{"d_model": 384, "init_std_o": 0.00345, "init_std_down": 0.00345, "optimizer": "muon", "lr_head": 0.00564, "batch_tokens": 65536}
MLP neurons of a small language model. Each row is named by its layer, matrix (down: output weights) and neuron, and shows model dimensions 256-351. Each number is 500 + 50 x the weight over its row's rms, rounded and kept within 0 to 999. Numbers have three digits each.
A block is one neuron, or neurons of one layer that tend to fire together. Before each block is what it responds to, as a language model described it from the Wikipedia text at the highest values.

Description: Table cell boundaries after numbers
L7.down300:566567488515485520430517535485494613509511513531478468480493450440460486581446476442527425506412470480498503587555484557585350506452452531458541474515484530483329534530542386507480576405493467463432467522527529577514407580598578506485579530444551506498526414436529562524406514496489478561
L7.down382:435427501551522531477519469463419532553447568551521509475417439472477516526429509476467509522479465579506512514560426565503572409448532528637482525480445488527504512493554486550570627461626503536488547532542508484506508491507551493514470549468512487501548496494515457545546492566468389599
L7.down830:553541489499564567505470457457519478455580441497510450420517537520534602481436539558462521543412472467505522543528486527502556519567572465553577454552533493417536517551567485443596549441474432445515444557413549505472528434532372390555512473502496459515520397535528564500506490479555589441
L7.down1136:525437530463640503480431521557422551436524579491578500476513517413507467499531399515554504439518475555539511499577543572568530527575417548546529472489583536425481513505534550521574501477557448531517533465523585419545583507575515539577518451488494428504513529543559533465485464500548517485

Description: Biography descriptors and table cells
L9.down826:458502462475460532496502480555453448512445575592472506476488449481517575487534443519532522544534454652500531435489620427448501482438464387499567490447456482558450589419567594389426467566531498473476453452582482419448500561501475553466529524486581475482423473489454534539503473525453500581

Description: Table cell starts
L5.down14:516519522467464418515541526541465434484579509498507529471522505479525475514537408438428526529429515426516489436503420546619480500457508491474589388571470513449576523530488430507477450470552588534470461470466535551438425442476516531539552475548500578427454505478470580517444568566541501387
L5.down142:494604494596470542490449519544596483516565448501507521504546633558531481540448518514600488517441485475528450499442474491390472397478447429436577468452536538553532462452481476480499400527517403522464528468535563466467528545500415440512485457484553504463462576583514551450478479433570493423
L5.down144:591430509443550508480375473528467559480523532433399510495526541496537502505490452440430485491452583520420454534519466502505542500612559449409528459466496419467467505448503481538457512520534389522591562545460512545487536526584601512518503564536444484466460498472563488515573502550554501471
L5.down486:560488468459563435504503525540462519498507452574451565464501477494473463654557466573375516472422432541494541494465418470554531461511449527445499532417566480380477479551509426514507582554482494408465515507485550506433499476569584508478405514500540504521485495455482467534479505392503548447
L5.down683:527485487522418521473533522580420523509506469456526525498412525484522561474551489464456469467456529529456454555498454531504518552474474493490478523559462474574590549406470476524512413496475484519499475440516429482419458472489496429449477486547448433613490512437612529467477502520516544396
L5.down731:446460497450541527517480489431489548454508457490421552526505477506402519533484498551541535404496467471468520499463533560482505537444533500492501515482483419420445523524538521455533488454550469407517448491533528472426446543489475585479487505543514491505560543500540444518431508545547503464
L5.down796:481529431531403492539432459556562482484532495508433450497532601577450469484501564551445457531387487497480522436535469456447524407578465596478528544463487408461466487516408475544396558508463497527556496507457379477479520453559516457484586470554510576433437556431540535497488517543487524534
L5.down978:522445498545579519512537521528473452415484487558482443441533429429472439494499462471540426524542513487531550525510480448600494545467482462597582499503482404425541451555497466517611540508517578539516615548432497511382539493463557508494535526449498461437560400541435456476591462582487522508
L5.down1065:513515406447539481496496490484546575549516587541411578523474465553401565529443510420540598518542487490384556441437435532438522474507551549569524482516527479473453545578503448512446537492549520549434570415586454472494444417512483585427494521567534544576462490592485570508498555497538546458
L5.down1074:497519460450523409480452565514518489489496505460518569520506508409539479602359557474522468507572483477490503516549460433474509531465504415429473525500598546612522423494492472502549387440479495493588540513486505603484528404430494457550497522468443465549523425502554493445449503540453574508
L5.down1128:473463537463560494413427506493467496591508535535431495457537513545553494468481470526568554470536401550545472425579486543426512517431550492553501598536473505494577488474583469495461405486479561519515451444428526511386482474554563481413458474490463507506430506442468514493548572518567492455
L5.down1150:474550419576466441407499446581490488597492464443556563527487627479517425432571536481633536468530541459440482555486562513467509542542505588521560529507545498484467545549479529452520539414489527470487590577534477428530499430453503463441588511466452414482521545488585436524488365400489557439
L5.down1237:542571485495549522474499444473528450549459497524518416408513544524484488475582517495419466468486456431445515479474471612473470513505497546525439559565522453507572449451509628508542465525526596522580522593595531529396479458561498466512501502492486415584427481521530524526496555508593457447
L5.down1366:475456512531495440471512505537410417536491509584469477526582533529506443471482539497547472448398531489489522501484449594375563416544448497501518533503489446568573497425525606600480528493484596549480441393532477582532474440489585512471474576538421474393472485449521470510469597533490433525
L5.down1429:492574522507591460482546443568481484501475459563460502450450502549448514581543498522533515449584610441568547547420384471550607387442427449511511440458551551466585528513513546401505528447440525562523456526480453449601517517425487444417490457482563530583582598415458530472431549448507540437
L5.down1467:546448444469519477458504498502446524511486550538424575470392583434469520468493531556499389556547510513579414550566601528615500470531548440512461435516509471546514581535505566499511529521474501502518489574561482474554556483480592559532586539460599400553513481424472495539490461578530531560

Description: Table header separators
L9.down250:572375423450532452466582521505508528404551505488525553482495447468540567539498440497535507490510556454448507507460486464395447640550535481630455495545543511442535509507431517466504389472472511454509440446542434528485481575519500440501493499430599523525450522540442536400543498518591494477

Description: Sports score tables
L7.down695:461587472486435439463471550511396505488564506483496511550462499562551588448504464452528497442597473589480516547421506485494520523448508543501517514433458612475468488521510545480587516438514578474517502466513455536577433515497481513485517565486548436574521420531491550530445530523480502501
L7.down978:470442473521476500459542544566554427574414494404447488505525499535474520433455469544561457510432561554483506450463434576567568447519594586522548559466544444446556576498579525542532524563470438479512480513520472451551531441557443585541667480507521558540470527513480535519443534483564396528
L7.down1093:460443466546458483494518578490516440462566543471494485462530482506488559628528532480522529512429461570524488499436472495526535480494562482548362404534524574497495480466532404550502486552520524508555435539488567523561489507516500520649500480520453541447478536458467442523523615400499460515
L7.down1232:496482468472532540515532571575491552486529479442517498470465462519470451490530543502523531458527497545519517566370556464508516461437572614497526407427445511567522590452474457522511585486523520501490478589365519461505592407459469479485524534533444512479488496615563515502489477451532544464

Description: Sports and election tables
L5.down97:448502500519566471516521490522474473481482536550525502521624518469426551451493542461504494530554417534469423500434466500509511504470549525450540566489503508534552428419549519482545486492470479469360434575439512513481471585533394480669496548558573415537606557512520571495557521488551561477
L5.down162:585443540540574525555497516548515468434434464483498465418512526432521444451658496608650538488481543442468573521534516464560538555488462585546418484417448504515400572470567496543533493503572494462504479486482462531487485591546516530512476490415523584545541474508530554511496448535477539495
L5.down201:499454569582550565510472486476391562503483430579479517544537501409514517615610595562543465446428564470581405479486447458479551501515429407511399465522443552500504402496554529573560544484487482539532474557515571537503367554513418539562537533462520562531531447444486418458585458468441539511
L5.down223:537494537544547521423516446491536549469509538555466532545493495372500457518569564514507494472574495527594567471504405549453389423506438488519574549466488352534540458476515483512472559491512565507463479548414522527519473557498558466443475505481465525459581554463538501481441416567527473422
L5.down297:579551526409462528510472580540529548467506528454491563420404525516489506532473588491437490515520491583492513466424487580454492463576482455537488566423447507507476482474503591529581520466559608570550412510504516568506377425521478524442549513467611497491537552569501522543507537459481445484
L5.down346:604510468433576472599501529507561446542444551418481460446408511485530380464478450578500436450493461511469371533553573545488529525513504542484506485443454490511522541488501432588474518561515504504514516458526495580480531576475567563507447464565488477429548528422582546522581526566513587470
L5.down530:482534510454529488492477478489418492654422625471361518520392483441421543424486517470533492574552465565542481557450599531496434510476496437467501463367488501484543451529552539476486477568437508520427502519497456467552466451542514472485477492501451444403519489457501487464454520519506566492
L5.down641:495507515522481483554455489493456453549510543477555601603529444482469548498431429527514532499502537459454571522529552508493581490564520484546553489481507508420493514435382441475558505473484555597550577425497550534496520464593555450493524373484575438364449481507465535471587494484519425512
L5.down768:482476490594410518450453556562475489448465483564462381491522531488543489392502413428399598504471561495439473403461535571470446533461436553492511425546457487589480478518548544479479544547544524482474510477513588515513413448494497479469496542475491398506502548495520573476639468528580486484
L5.down832:597457518550464459513451423544491532566500441503456378509368482520518442397485465525477510493576381476486494508466624526423542462550531570604557472492387468515511529524559500430467569583595514589490520527503517433555489561525475516507494440515503485517453564481471545440545536453533593572
L5.down894:550547556500504493542551433527523353516589552575480525551464396481497437437488481557475474482481499436494489587492545603462424522452518571565522577489492495414480529431391474515522610542584555536586468554469522420551520500533476405444355540481489521432508456507563509490435391526517553476
L5.down918:478573559522467470535440565533587503406439485441423462401469468449518423490521448543478529496478463502516551525644514503421505509631459497441585419530585451417452602538477539483517423467484563592471531416525405481485531504436436473451427521478488472548487523549512646479501440557607607550
L5.down1210:500575487428539408500462667507487513490556542469450410526436494519571495521488500568428382463554419488479462463528484433445500544505519497450440471462516577542527465432575536463548519481535463524557536524548512471384536568472382493445474474456501449488595459487498529478536533513416520542
L5.down1279:622464568550422554433516444550509445495492505446534399493416485487427494434529417506492542443479501512583520490555508491471459598519470522525514524445506373442519470527466433521513510493522500499450546519529480507573578386423529459423451524513496434462390525465516486577490580556544462431
L5.down1281:597414512498485534430489462525467534500562485631510499499494432478442455462618474481589409546500469428526542544580492441460548436523525493377337371539473446472477423566586515550521473462446496504499497526465522555479511444582559511488479533479545475557479526519538545435499499485466574498
L5.down1377:427515502439424530450415589485512536500490421492441498380482467556476460533503461436508477481464468518440546604502590460514467472503502520434537526478565517616520543499540483461612519585526494455498444465446523494553533437509493433459465446532543506605564458512553535462641438487567507509